Part of a small language model's weights.
Size: 11 layers, width 512, 4 heads of 128, MLP 1344 SwiGLU, vocabulary 8443, 42.9M parameters.
Architecture: RMSNorm before each block, rotary positions, no biases in attention or MLP, untied embeddings, capped logits.
Training: 756M tokens, 5771 steps.
MLP neurons of a small language model. Each row is named by its layer, matrix (down: output weights) and neuron, and shows model dimensions 0-95. Each number is 50 + 12 x the weight over its row's rms, rounded and kept within 0 to 99. A neuron's up and down rows have the sign that makes its largest values positive.
A block is one neuron, or neurons of one layer that tend to fire together. After each block is what it responds to, as a language model described it from the Wikipedia text at the highest values.

L5.down451:55 38 38 75 47 42 45 69 52 53 53 47 61 58 55 59 40 71 44 38 19 55 41 60 75 44 63 59 56 49 29 46 67 48 42 53 49 51 38 40 52 41 59 55 34 46 42 55 62 63 58 41 63 52 52 49 52 40 46 47 48 50 65 37 44 57 65 59 46 45 58 57 43 60 43 63 30 49 27 50 51 53 42 35 51 51 79 40 71 61 50 55 64 52 53 29
L5.down514:61 56 65 47 57 37 57 41 36 58 49 64 53 58 58 54 34 67 39 62 63 59 51 42 71 47 44 48 51 37 50 64 64 48 34 48 39 44 51 74 56 44 48 64 36 21 63 30 41 45 43 30 40 69 35 64 48 69 44 50 56 57 64 30 48 41 40 47 45 55 56 39 42 41 55 52 59 42 66 62 51 61 53 40 51 33 49 45 55 48 37 58 44 64 43 59
L5.down653:55 35 60 51 52 20 69 53 63 27 57 51 45 41 54 32 72 51 56 47 27 68 18 40 41 41 47 39 26 49 42 54 67 45 41 60 58 47 84 56 51 61 55 41 44 52 65 53 37 29 60 58 47 37 46 51 51 61 53 46 52 46 52 49 53 37 63 56 45 58 35 50 50 31 37 49 51 62 47 58 48 53 28 56 33 46 56 42 54 41 57 55 39 56 48 54
L5.down681:68 55 78 45 62 41 41 54 51 47 71 61 59 45 49 60 60 64 57 46 48 59 46 61 41 29 66 39 60 67 57 66 60 70 48 62 44 61 54 39 32 37 54 37 54 46 69 30 55 64 46 50 49 45 49 75 79 59 50 55 48 41 46 38 57 49 58 44 33 47 53 64 54 45 60 77 52 48 39 36 45 32 56 44 43 58 44 63 53 46 43 52 62 55 44 40
Responds to: Degree modifiers before adjectives. Intensifier and degree words just before an adjective or adverb, such as very, most, particularly, too, somewhat; weaker on table pipe separators.

L5.down546:24 34 51 56 49 44 46 75 33 33 41 41 67 52 35 45 51 58 43 49 41 40 38 45 44 61 62 57 51 44 64 63 74 46 59 48 45 57 35 56 39 58 47 32 41 53 37 36 55 37 38 77 49 51 37 49 65 39 57 47 43 51 47 59 64 61 36 54 34 37 35 57 31 59 59 50 49 53 56 51 65 59 40 59 26 59 52 58 53 41 38 30 51 52 25 43
L5.down635:58 47 55 65 45 46 55 67 57 29 28 46 74 29 63 26 45 15 55 59 48 38 38 56 37 66 54 53 36 53 66 42 59 50 53 41 28 34 49 58 66 64 50 39 48 64 38 29 72 43 60 45 40 54 67 37 53 51 58 58 68 65 51 58 35 40 53 55 56 52 59 32 41 54 51 46 70 48 49 39 45 42 37 55 35 67 58 43 60 53 59 38 58 55 49 44
L5.down1085:44 51 52 47 28 64 55 27 49 35 46 35 50 33 53 43 54 56 42 47 60 55 35 47 68 64 64 55 59 34 53 38 66 35 79 86 73 62 42 42 70 29 70 40 23 47 27 51 54 60 57 49 47 58 57 60 48 67 49 36 53 44 67 53 53 29 45 34 41 60 43 43 44 47 79 52 46 90 44 41 57 69 55 43 54 25 35 76 33 56 64 55 55 52 65 29
L5.down1276:49 64 31 34 64 63 51 48 52 34 54 52 51 44 42 54 45 76 48 58 64 68 29 59 49 45 53 46 31 64 40 36 56 56 47 57 44 63 32 55 38 32 50 45 38 69 35 65 49 43 36 56 61 36 52 42 43 65 78 47 25 33 61 68 21 37 54 36 40 51 55 52 51 55 49 26 47 61 29 53 72 42 53 65 42 27 54 67 48 49 49 55 31 50 40 20
Responds to: Word "as" starting phrases. The word "as" opening a comparative, clause or role phrase, as in "as much as", "known as", "as well"; weaker on prepositions like "due", "for", "under", "with".

L8.down1123:49 53 48 64 41 48 47 60 35 50 35 70 45 50 75 56 53 53 72 40 34 62 65 57 66 67 46 52 46 29 61 80 39 77 64 67 42 46 23 40 55 43 63 44 41 63 51 29 66 28 37 30 53 34 67 54 63 62 46 47 66 54 26 58 64 49 31 57 23 36 30 36 30 62 46 64 48 54 57 59 58 54 51 37 52 48 65 39 60 49 46 50 55 52 49 59
Responds to: Before descriptive predicates. Connectives and copulas (and, is, by, as, more) just before an upcoming adjective or description, in climate, review and character text: warm and, characterized by, climate is.

L6.down126:36 43 43 20 63 35 67 55 57 41 60 66 43 34 59 59 41 38 36 79 79 58 59 65 57 53 61 58 37 31 48 53 49 40 61 60 38 36 54 54 67 64 47 40 47 52 57 57 45 49 51 55 67 65 50 29 57 49 38 60 33 67 51 43 55 61 51 36 58 37 48 44 59 48 42 49 62 39 37 48 67 34 62 26 46 39 32 51 51 58 62 25 63 61 67 61
L6.down139:51 62 56 62 63 43 43 60 64 52 36 27 52 46 44 47 46 40 43 45 41 58 61 60 38 34 56 50 40 46 49 58 46 67 62 41 52 57 60 71 61 66 44 59 58 41 53 60 44 46 38 28 62 72 37 41 57 44 63 53 53 75 62 43 53 59 63 57 62 31 49 14 58 40 51 64 60 37 53 47 40 55 33 48 81 59 46 39 46 50 35 54 43 50 43 71
L6.down195:57 56 73 42 56 52 51 25 69 58 68 46 61 58 74 44 43 47 40 50 52 69 58 43 51 56 37 38 44 34 58 62 36 54 73 76 50 71 52 67 68 59 54 33 74 63 48 44 67 66 65 38 56 51 41 45 81 67 45 39 51 64 51 44 70 54 63 46 61 55 46 47 58 65 43 67 47 43 52 67 72 48 65 46 38 56 55 54 35 34 43 39 48 65 45 37
L6.down239:83 58 31 69 74 51 72 57 66 70 54 33 26 63 45 49 56 42 52 31 41 47 51 67 66 46 52 59 58 44 32 61 73 45 51 60 47 50 56 55 52 39 47 41 31 69 55 58 60 49 55 35 36 46 59 53 51 33 48 42 57 38 56 55 42 45 75 54 32 49 28 62 42 63 55 59 56 44 47 44 26 34 56 50 39 54 36 54 52 56 79 69 69 61 49 35
L6.down244:56 52 45 33 46 48 53 38 56 55 46 53 64 72 63 45 61 40 51 66 36 32 45 40 20 59 55 47 39 68 45 51 43 73 46 44 67 62 36 38 72 53 61 45 52 54 45 58 50 45 40 56 55 58 62 54 49 56 49 32 47 51 53 46 49 48 41 42 64 55 43 60 69 33 42 55 47 71 36 43 27 56 59 58 60 47 69 55 42 36 59 73 58 63 39 42
L6.down264:53 59 20 44 37 47 53 49 37 19 38 65 75 60 51 74 69 26 38 34 63 41 23 35 76 66 35 81 60 42 55 53 28 62 47 53 46 55 62 57 65 39 54 55 63 34 57 52 46 63 36 49 37 62 50 56 51 42 26 42 44 62 47 59 47 33 84 52 41 57 48 61 32 44 35 53 55 44 36 45 53 55 61 29 52 43 81 58 47 42 64 41 39 46 38 55
L6.down324:42 46 47 55 37 63 68 46 77 56 66 41 62 42 39 61 30 60 46 32 56 65 42 34 63 44 62 59 48 51 65 37 59 59 50 51 44 51 47 54 93 42 55 23 49 60 58 57 48 59 65 37 57 50 54 32 39 49 58 47 42 45 50 42 30 54 54 36 63 58 62 38 49 56 36 58 40 47 49 72 40 39 12 42 49 26 53 45 59 42 65 58 42 48 30 56
L6.down359:52 53 62 40 81 33 39 45 55 51 77 53 33 57 57 49 31 59 44 52 57 54 53 53 51 39 70 28 55 32 70 43 58 50 45 60 53 30 49 36 49 46 47 51 78 62 59 37 63 60 49 65 51 23 31 69 46 55 68 46 58 56 55 44 50 31 63 29 38 48 33 48 40 47 42 55 44 73 57 58 48 32 59 65 47 36 47 67 62 61 49 48 46 48 58 65
L6.down374:74 55 44 32 59 80 28 29 49 26 43 42 49 62 38 49 52 47 51 27 56 62 30 45 54 55 58 48 51 55 41 46 41 44 40 86 47 65 59 54 54 56 33 47 31 41 49 57 60 32 61 26 31 50 28 67 51 59 57 68 65 57 58 58 61 47 50 58 66 28 51 31 43 69 46 33 42 55 47 58 51 55 23 41 65 51 56 49 59 40 50 58 48 45 56 67
L6.down420:58 43 31 57 40 37 64 42 69 27 39 31 58 26 49 60 58 37 34 33 43 43 66 51 61 57 65 64 74 45 48 40 78 31 45 64 54 53 37 40 48 35 64 34 58 54 43 40 63 74 54 44 43 42 41 36 69 62 66 64 66 74 38 32 47 53 36 40 39 61 50 21 51 45 63 43 50 50 57 42 52 46 50 49 49 70 61 55 44 31 62 63 44 42 46 46
L6.down427:57 27 31 59 69 33 38 50 42 47 38 52 42 54 49 48 46 43 37 39 21 49 79 54 73 52 71 51 57 50 77 44 29 48 31 44 41 73 49 45 45 31 43 37 60 26 69 72 28 54 54 48 72 60 59 50 51 60 62 48 55 41 41 52 31 40 39 44 71 44 43 30 63 50 53 71 45 46 56 62 62 51 69 50 43 54 55 47 54 78 57 46 58 49 33 73
L6.down727:50 59 66 37 54 36 85 47 92 49 59 61 48 41 57 51 71 47 30 65 56 43 59 56 65 53 53 68 52 51 39 38 54 44 52 42 44 53 58 48 51 61 56 27 50 48 42 30 38 58 38 54 33 50 51 54 35 70 43 44 62 61 57 40 46 64 45 45 64 38 51 39 25 42 65 56 33 37 49 50 51 46 61 66 50 66 51 34 30 48 48 52 73 38 45 51
L6.down873:45 46 39 62 37 52 44 62 58 38 48 57 41 61 68 58 34 60 50 44 48 58 42 58 38 47 58 59 29 41 58 39 53 63 49 59 55 41 60 33 63 40 54 41 55 52 69 67 49 42 28 51 54 49 49 59 54 31 70 57 28 37 56 67 24 48 32 64 60 58 32 50 44 62 48 82 56 39 60 58 28 46 63 42 36 40 49 53 34 48 46 43 59 40 60 47
L6.down953:46 53 58 45 35 52 60 67 75 35 53 29 48 61 50 41 63 55 51 25 73 71 54 46 73 48 24 43 62 68 53 51 62 43 43 60 52 59 56 55 31 61 57 59 62 59 70 58 48 62 60 45 55 53 39 44 67 76 40 36 37 48 43 54 59 39 41 70 82 56 34 41 74 53 46 56 46 48 63 62 70 66 56 52 56 35 37 38 59 57 62 46 63 45 44 45
L6.down1094:41 57 66 62 39 33 51 42 53 44 52 38 59 69 57 51 42 68 51 63 31 56 46 49 57 50 62 46 49 34 57 45 51 43 48 72 44 19 51 51 58 64 47 47 64 62 28 45 52 52 47 47 50 38 54 40 22 48 59 33 58 65 51 41 26 54 42 50 58 53 53 61 59 39 60 58 49 56 50 61 49 58 51 38 53 47 29 55 45 59 48 77 46 62 55 70
L6.down1302:64 56 59 38 61 58 50 45 32 69 57 42 68 37 48 47 58 23 54 58 59 45 37 46 51 56 28 33 55 39 72 65 57 67 43 42 68 60 29 33 36 38 43 51 63 72 71 59 68 48 58 72 58 69 56 63 52 34 63 51 56 52 51 40 56 44 31 43 46 57 42 41 41 57 40 47 73 60 54 51 38 71 50 39 42 50 52 49 53 68 67 50 48 48 47 36
Responds to: Pre-head modifiers. Intensifiers and word pieces just before a noun or adjective, such as very, most, relatively, increasingly, former, massive, high-.

L6.down55:64 65 44 59 36 76 46 72 69 56 46 49 55 39 49 41 35 66 25 45 30 54 45 63 52 57 34 52 56 61 53 47 49 60 67 46 49 66 48 42 45 46 59 39 34 49 47 44 56 45 15 41 43 56 39 45 43 47 49 43 58 57 87 69 56 34 66 66 60 76 27 43 57 49 48 51 67 52 62 56 36 74 27 54 36 50 30 47 39 44 65 53 54 65 17 47
L6.down113:62 39 43 61 41 73 45 50 59 46 38 13 67 58 62 68 46 42 66 44 18 48 38 51 48 68 68 42 58 44 57 64 41 62 45 40 45 71 49 43 39 22 59 51 49 55 50 39 54 27 35 69 44 50 59 32 58 63 56 49 58 59 55 64 26 38 51 34 69 58 38 46 39 56 64 59 56 64 51 43 50 51 50 45 36 51 57 50 56 65 70 64 46 43 56 37
L6.down120:48 69 43 57 42 52 34 57 55 71 49 55 52 52 56 43 40 50 48 46 37 59 69 52 54 49 29 50 43 72 71 53 70 46 49 63 44 41 54 30 44 57 44 52 25 70 36 43 49 59 42 48 52 64 39 35 62 40 41 49 71 50 45 61 66 45 37 35 61 57 60 61 75 36 57 61 62 49 43 37 64 64 40 44 62 54 51 42 64 57 52 66 60 30 49 52
L6.down157:58 37 65 51 66 72 43 60 59 79 45 52 38 40 55 36 41 55 59 34 48 52 76 44 54 32 39 59 24 53 42 38 52 42 59 55 49 60 56 59 43 55 56 58 49 43 76 56 61 61 47 39 58 35 70 25 36 60 40 42 46 53 58 63 40 61 48 74 33 77 62 40 60 66 33 56 47 37 56 46 34 62 45 69 72 42 42 51 36 57 42 34 45 14 58 55
L6.down266:33 50 55 63 36 30 44 62 47 63 49 39 42 46 43 45 64 45 67 28 49 59 74 20 48 53 35 62 46 34 27 52 54 63 50 50 47 54 61 61 69 52 48 63 72 36 45 69 49 37 60 47 50 47 66 43 59 47 37 69 57 41 39 55 53 47 36 36 51 22 72 43 55 65 55 61 37 36 49 43 52 37 52 42 56 41 45 63 48 35 64 68 52 48 44 36
L6.down531:54 51 25 60 45 66 38 53 60 70 56 39 43 47 16 62 31 64 40 56 61 45 64 28 48 62 54 60 69 64 85 61 51 75 74 32 34 57 32 59 41 49 55 50 40 40 66 62 58 42 66 52 50 57 52 55 66 51 53 60 63 63 49 49 54 49 52 47 41 33 56 58 17 60 48 28 37 56 53 62 36 65 37 34 68 58 36 26 50 79 55 53 53 41 41 44
L6.down629:43 54 23 65 40 59 46 67 60 64 25 53 23 63 47 72 42 76 49 43 54 58 72 48 27 57 48 58 49 24 41 69 47 54 53 41 65 45 62 67 50 43 32 74 40 46 54 43 74 55 66 26 63 54 40 41 49 76 36 30 47 37 42 70 70 54 61 63 43 38 55 60 44 58 45 51 35 43 53 42 21 69 56 27 37 50 57 31 58 48 55 53 52 40 42 48
L6.down692:76 60 38 59 70 27 48 76 40 39 35 50 67 46 52 84 67 43 44 54 43 21 50 36 67 80 30 58 37 42 54 53 54 51 60 57 30 61 46 48 42 60 55 51 70 54 63 46 52 53 57 48 27 45 38 51 53 44 36 75 44 39 48 54 44 49 35 39 58 60 42 51 50 63 56 58 48 45 54 38 45 71 41 41 16 52 47 75 65 44 35 60 56 43 46 37
L6.down725:39 55 73 66 31 55 38 52 50 35 49 54 42 54 46 39 51 32 30 67 48 51 66 59 44 32 49 43 64 29 64 51 60 52 45 40 39 44 60 67 49 18 33 76 39 52 65 47 35 41 41 43 56 30 46 24 27 60 73 65 60 57 49 55 48 66 62 38 55 72 61 46 56 49 61 68 42 41 55 47 63 55 55 70 45 37 54 49 53 41 51 49 29 38 58 38
L6.down810:69 71 75 45 70 39 30 58 81 49 48 62 39 43 83 41 67 62 38 44 41 46 61 57 44 62 46 51 30 37 71 41 57 49 60 57 44 70 57 54 54 40 49 56 56 59 26 62 26 46 46 54 25 52 45 40 69 31 56 48 50 38 43 49 33 57 61 55 35 50 58 53 69 62 67 60 53 67 67 50 52 48 48 63 42 59 41 31 59 71 53 54 64 50 53 68
L6.down833:44 44 37 39 35 58 43 39 53 44 60 37 41 53 42 40 52 51 47 49 61 30 42 39 67 42 40 56 44 22 45 66 31 57 54 40 33 42 73 58 30 60 52 51 68 64 60 36 62 42 59 52 74 44 31 50 67 53 61 29 49 45 42 61 50 49 63 49 60 57 29 40 70 63 21 43 48 49 49 55 30 47 40 74 53 48 75 53 41 55 27 38 70 68 40 31
L6.down848:59 29 46 34 49 61 63 63 44 58 57 46 65 48 52 40 32 39 41 49 57 60 41 41 67 58 76 63 62 57 68 50 64 62 57 42 47 60 56 42 33 48 46 38 33 45 71 30 41 63 46 40 50 65 55 54 48 52 40 62 45 51 56 71 47 47 61 52 64 45 41 28 52 52 43 68 57 50 48 37 47 66 76 48 39 36 21 48 62 45 57 27 35 56 54 61
L6.down926:45 51 58 66 47 51 55 41 67 46 42 47 35 47 65 65 43 58 37 45 53 59 59 40 57 46 43 68 58 43 69 44 54 51 69 60 48 41 48 63 45 47 56 46 44 51 44 58 39 45 64 52 45 40 60 31 71 39 49 48 40 45 38 70 66 50 44 40 39 37 33 33 41 53 53 61 39 62 63 50 64 42 35 63 48 51 43 58 54 45 42 53 56 44 33 60
L6.down1050:46 65 46 55 44 43 47 31 37 52 62 50 54 45 52 34 13 41 27 49 33 51 52 53 47 31 79 69 66 51 53 50 38 64 39 44 40 60 48 66 49 51 58 45 55 47 47 60 58 64 34 55 71 54 52 47 43 37 46 45 33 51 57 61 56 48 53 24 53 55 31 64 31 41 30 70 54 41 43 37 40 48 57 58 50 53 70 23 80 69 58 55 45 29 52 45
L6.down1124:50 48 33 40 48 60 70 54 45 56 47 38 36 47 38 45 64 54 16 39 67 46 36 44 71 65 57 49 45 43 61 35 58 71 59 69 58 40 40 35 42 41 52 52 66 52 54 48 65 50 57 38 35 54 56 33 35 35 59 49 69 47 49 60 35 53 47 48 50 57 50 49 49 84 47 30 40 39 43 62 39 37 61 51 47 45 46 55 58 41 61 54 48 63 28 29
L6.down1140:36 71 34 48 51 46 61 62 23 48 36 46 62 24 32 58 56 63 45 64 48 51 57 56 51 55 55 37 36 45 40 45 46 53 58 64 55 31 74 64 34 47 50 52 63 48 64 66 45 63 48 61 67 62 58 50 51 53 54 71 77 51 87 54 78 46 45 50 54 78 64 30 13 59 52 47 54 65 53 53 60 45 58 42 66 70 46 26 47 55 55 60 51 39 68 52
Responds to: Clause-opening prepositions. Prepositions or conjunctions that begin an adverbial phrase, often right after a comma or period, such as by (by evening), as (as well as), at (at least), in.

L8.down1278:42 46 51 38 47 64 42 18 37 52 63 60 61 26 53 66 74 38 66 65 47 42 45 56 53 62 68 40 64 39 68 48 42 42 48 40 52 39 39 58 42 49 30 44 46 57 56 61 67 43 40 55 58 62 63 47 51 40 38 58 53 54 42 22 33 57 61 53 28 48 61 52 55 33 29 53 57 59 45 43 26 53 35 76 46 45 42 62 46 56 34 22 54 66 49 62
Responds to: Appositive after person names. Commas or closing parentheses right after a person's name, opening a description like ", the son of", ", a doctor", or "), who"; weaker on name pieces in tables and "was"/"as" after a person.

L6.down110:50 49 42 51 48 30 52 36 61 55 38 39 19 41 62 38 63 51 48 48 30 80 61 43 40 59 41 25 37 50 60 37 60 38 48 56 60 51 54 47 26 46 51 36 46 61 53 53 49 45 46 56 44 47 62 31 52 54 15 44 51 59 38 46 53 66 59 49 57 50 50 51 48 42 54 58 47 37 35 49 38 43 46 58 55 43 45 47 44 60 59 55 38 44 54 31
L6.down117:27 39 44 62 60 52 49 65 42 43 48 61 45 48 56 46 70 63 50 64 30 46 40 27 38 49 55 45 39 50 63 54 49 27 41 57 44 51 72 41 66 55 40 43 53 40 51 31 55 48 50 57 67 46 45 54 52 52 36 45 58 43 42 40 43 56 43 48 41 61 53 34 60 58 52 38 46 52 43 54 56 60 54 46 56 43 31 64 48 61 75 50 85 48 41 50
L6.down140:70 68 52 40 50 64 47 51 43 27 54 48 61 55 53 51 53 35 42 52 61 21 58 43 64 37 59 47 56 54 48 53 39 62 54 49 45 49 38 45 68 50 59 66 55 45 68 59 55 46 43 42 73 52 42 69 67 39 49 66 49 30 51 58 46 54 48 53 35 47 58 46 47 73 50 60 54 46 52 48 31 45 43 48 62 56 36 47 53 26 57 56 62 61 31 51
L6.down253:47 53 47 64 42 37 49 63 48 63 56 64 54 58 85 64 51 53 67 54 36 56 48 41 44 44 60 74 45 53 60 11 57 47 50 55 52 58 54 61 65 62 57 26 38 43 64 48 42 69 47 37 48 34 58 43 36 62 47 32 35 42 55 46 56 55 61 40 49 57 36 36 49 52 58 42 38 40 51 56 47 49 46 56 46 41 69 41 59 50 54 72 45 35 66 63
L6.down277:49 45 48 47 48 57 34 50 40 66 37 59 58 41 38 42 46 24 29 48 54 61 47 46 40 54 51 56 47 54 75 64 47 56 46 34 45 48 44 57 52 48 53 67 80 55 34 51 53 58 50 47 44 43 57 36 61 41 53 57 59 26 41 47 49 42 46 43 17 57 49 43 54 52 22 39 70 45 37 27 19 50 45 65 54 54 41 38 67 71 46 68 39 46 53 57
L6.down369:37 67 39 35 46 49 61 57 55 44 78 57 49 55 69 43 48 59 52 64 39 64 34 55 45 45 57 51 34 43 61 43 58 39 50 41 40 59 43 53 21 51 51 65 66 63 61 49 31 33 52 45 39 64 46 33 60 51 48 57 40 50 61 38 61 49 44 33 44 52 64 36 41 53 51 40 54 46 56 51 23 37 40 41 31 53 45 56 59 38 23 74 37 49 59 45
L6.down391:68 38 35 36 44 49 78 53 73 64 34 67 47 31 56 48 49 50 50 35 46 61 55 39 55 54 27 53 64 56 23 40 34 53 57 55 56 65 42 50 54 66 58 39 46 50 33 54 55 38 63 79 47 74 49 37 49 68 64 48 39 56 34 56 54 43 35 55 25 60 54 49 59 38 62 57 56 43 38 49 32 53 60 53 57 45 48 52 56 52 45 36 51 60 47 57
L6.down483:28 45 39 46 65 53 46 41 21 70 55 67 40 48 65 41 68 54 53 36 23 49 59 71 52 54 49 45 48 36 53 46 63 64 60 55 52 44 12 59 40 46 58 48 60 34 38 56 42 50 62 51 54 52 35 32 44 45 45 61 57 25 22 36 31 63 53 32 25 50 54 25 60 47 55 36 60 55 63 54 49 61 36 42 68 44 65 47 75 55 50 48 45 59 47 46
L6.down520:57 41 20 64 55 39 54 56 66 31 49 53 62 66 42 44 54 66 50 47 67 38 48 63 46 53 43 36 67 66 52 51 27 64 57 44 68 63 42 46 45 61 44 49 42 49 63 42 47 48 54 52 51 51 37 56 29 46 56 71 58 50 45 69 48 61 57 37 51 63 57 28 50 80 39 55 51 54 54 38 60 46 22 55 44 46 30 38 60 39 49 43 51 85 50 49
L6.down525:46 55 42 52 54 34 49 57 56 57 52 46 52 35 34 43 60 49 38 47 41 57 57 58 54 85 70 38 65 26 42 35 38 34 26 65 42 56 61 57 33 35 60 50 59 60 60 61 66 47 49 73 67 45 40 45 38 52 73 53 43 74 39 60 50 43 43 52 54 61 48 33 61 61 44 32 64 44 35 85 40 61 61 46 61 44 50 53 30 56 56 37 57 52 36 36
L6.down728:78 53 39 51 43 61 61 56 61 54 43 55 43 53 55 47 44 50 50 60 49 62 86 57 54 55 37 27 51 51 58 39 52 47 20 32 52 62 54 47 42 66 60 48 64 48 35 51 48 68 60 41 67 59 48 66 37 42 72 68 38 51 71 44 55 42 52 46 47 57 62 41 26 39 35 52 37 49 53 81 25 32 46 37 54 51 32 44 45 37 19 75 49 75 44 28
L6.down850:52 51 46 48 60 59 42 42 84 43 51 58 61 44 55 62 39 38 31 38 53 68 40 32 45 40 60 58 42 46 72 62 48 55 82 59 37 59 44 50 49 37 54 50 63 19 67 41 48 57 67 32 45 53 52 40 44 50 49 47 63 42 38 70 46 42 71 67 59 63 39 55 59 51 60 66 49 67 45 63 40 32 48 41 72 60 33 59 52 44 39 54 35 52 43 35
L6.down856:29 39 41 69 47 28 41 37 82 54 50 30 68 32 44 52 69 38 40 45 42 39 30 55 35 48 44 34 55 43 54 64 80 54 43 24 51 58 57 42 34 30 55 46 64 61 61 43 66 46 39 77 45 49 45 56 60 50 38 44 48 52 39 53 33 79 30 34 46 28 39 42 53 64 40 47 47 44 36 56 69 37 45 48 35 43 42 62 59 51 66 23 66 43 52 50
L6.down1068:41 55 66 64 39 44 62 62 79 39 48 62 60 42 60 51 43 64 31 27 62 39 42 37 40 39 63 46 75 39 34 43 47 36 62 61 41 71 45 51 60 32 60 67 47 44 40 58 47 77 30 49 51 58 49 60 73 47 52 61 57 54 68 55 53 45 32 68 52 27 77 53 43 50 57 52 51 67 61 72 41 36 57 45 51 45 42 48 46 47 37 51 82 54 63 41
L6.down1237:25 57 63 36 60 61 45 42 45 67 63 53 62 51 49 13 66 53 47 36 37 44 38 49 44 68 38 20 60 51 42 52 36 63 74 54 64 56 54 57 47 40 40 60 30 51 29 55 54 58 45 46 52 56 50 65 38 58 53 57 62 41 47 56 24 51 67 60 38 41 53 49 37 53 57 29 47 34 51 60 54 66 54 50 54 46 79 63 28 48 78 58 34 29 47 54
L6.down1329:27 52 43 31 58 53 38 37 46 60 52 70 48 43 37 45 57 49 80 45 67 60 32 55 48 37 63 47 42 53 59 42 36 45 38 38 61 38 73 48 42 45 54 44 43 39 16 61 66 51 64 58 42 52 50 35 51 57 63 63 38 27 44 47 23 41 51 47 27 78 50 39 62 51 39 68 30 47 53 43 37 36 69 66 62 58 61 54 58 62 51 72 38 27 54 72
Responds to: Comma after sentence subject. Commas right after a sentence's subject, usually a name, opening an appositive or aside: Chenery, the son of; Ryan, the son; This, however.

L8.down990:42 52 68 49 59 49 28 49 87 49 55 65 52 62 35 38 53 36 46 40 50 62 52 39 44 30 48 30 49 42 61 69 38 50 49 57 56 66 59 65 49 50 72 49 54 52 40 58 62 54 35 67 48 51 38 58 37 23 57 49 53 54 52 61 51 50 40 38 34 49 59 54 50 80 60 57 57 77 47 41 50 58 56 75 49 50 54 55 51 56 51 46 37 63 45 52
Responds to: Clause-linking function words. Prepositions, relative pronouns and conjunctions that open a modifier after a complete clause or noun, such as "that" (gadgets that), "as" (issued as), "after", "for", "to".

L5.down297:40 41 68 51 52 53 70 34 57 62 49 58 72 55 80 66 53 64 39 51 37 20 63 68 45 34 38 33 32 57 48 37 44 50 38 29 47 58 44 44 46 48 12 28 57 54 63 49 79 48 53 46 64 62 57 41 52 62 41 54 49 57 48 37 54 47 74 46 30 44 46 42 41 42 44 41 34 48 52 51 64 45 60 46 56 64 44 51 74 41 40 55 34 31 49 57
L5.down298:35 57 62 48 47 47 64 69 30 38 60 50 64 49 66 34 45 37 64 54 51 56 73 50 57 57 53 43 31 48 63 46 60 30 44 44 47 54 47 57 31 46 64 40 48 36 55 36 58 35 48 53 38 74 40 46 61 47 49 63 52 45 40 42 74 43 58 53 32 56 71 63 42 44 41 21 41 52 67 54 53 31 58 41 83 48 56 55 44 49 56 61 37 35 45 67
L5.down370:33 43 54 51 48 36 71 50 50 54 44 41 50 47 59 56 53 58 46 53 41 50 69 51 47 51 54 37 27 44 56 59 54 47 56 52 73 45 45 57 47 63 31 32 63 57 55 56 54 33 61 65 64 42 59 47 45 49 27 55 40 41 41 35 53 54 43 84 35 63 69 72 55 44 34 54 51 48 69 63 46 35 51 42 39 59 37 25 58 56 59 50 51 33 60 40
L5.down559:54 53 29 39 66 48 65 60 28 57 44 49 60 50 74 36 55 52 63 50 48 36 64 61 46 47 54 50 46 39 58 42 30 35 42 61 67 25 31 43 43 40 29 55 47 44 59 75 50 64 63 71 62 47 42 45 54 39 47 60 46 47 48 40 37 62 37 66 61 45 57 45 38 43 50 59 39 66 67 56 40 49 26 54 59 46 56 35 76 50 41 75 30 31 21 48
Responds to: Appositive-opening punctuation. Commas, dashes, closing quotes or parentheses right after a subject name or noun phrase, opening an appositive or relative clause, as in "Ryan, the son…", "Kemény, who…".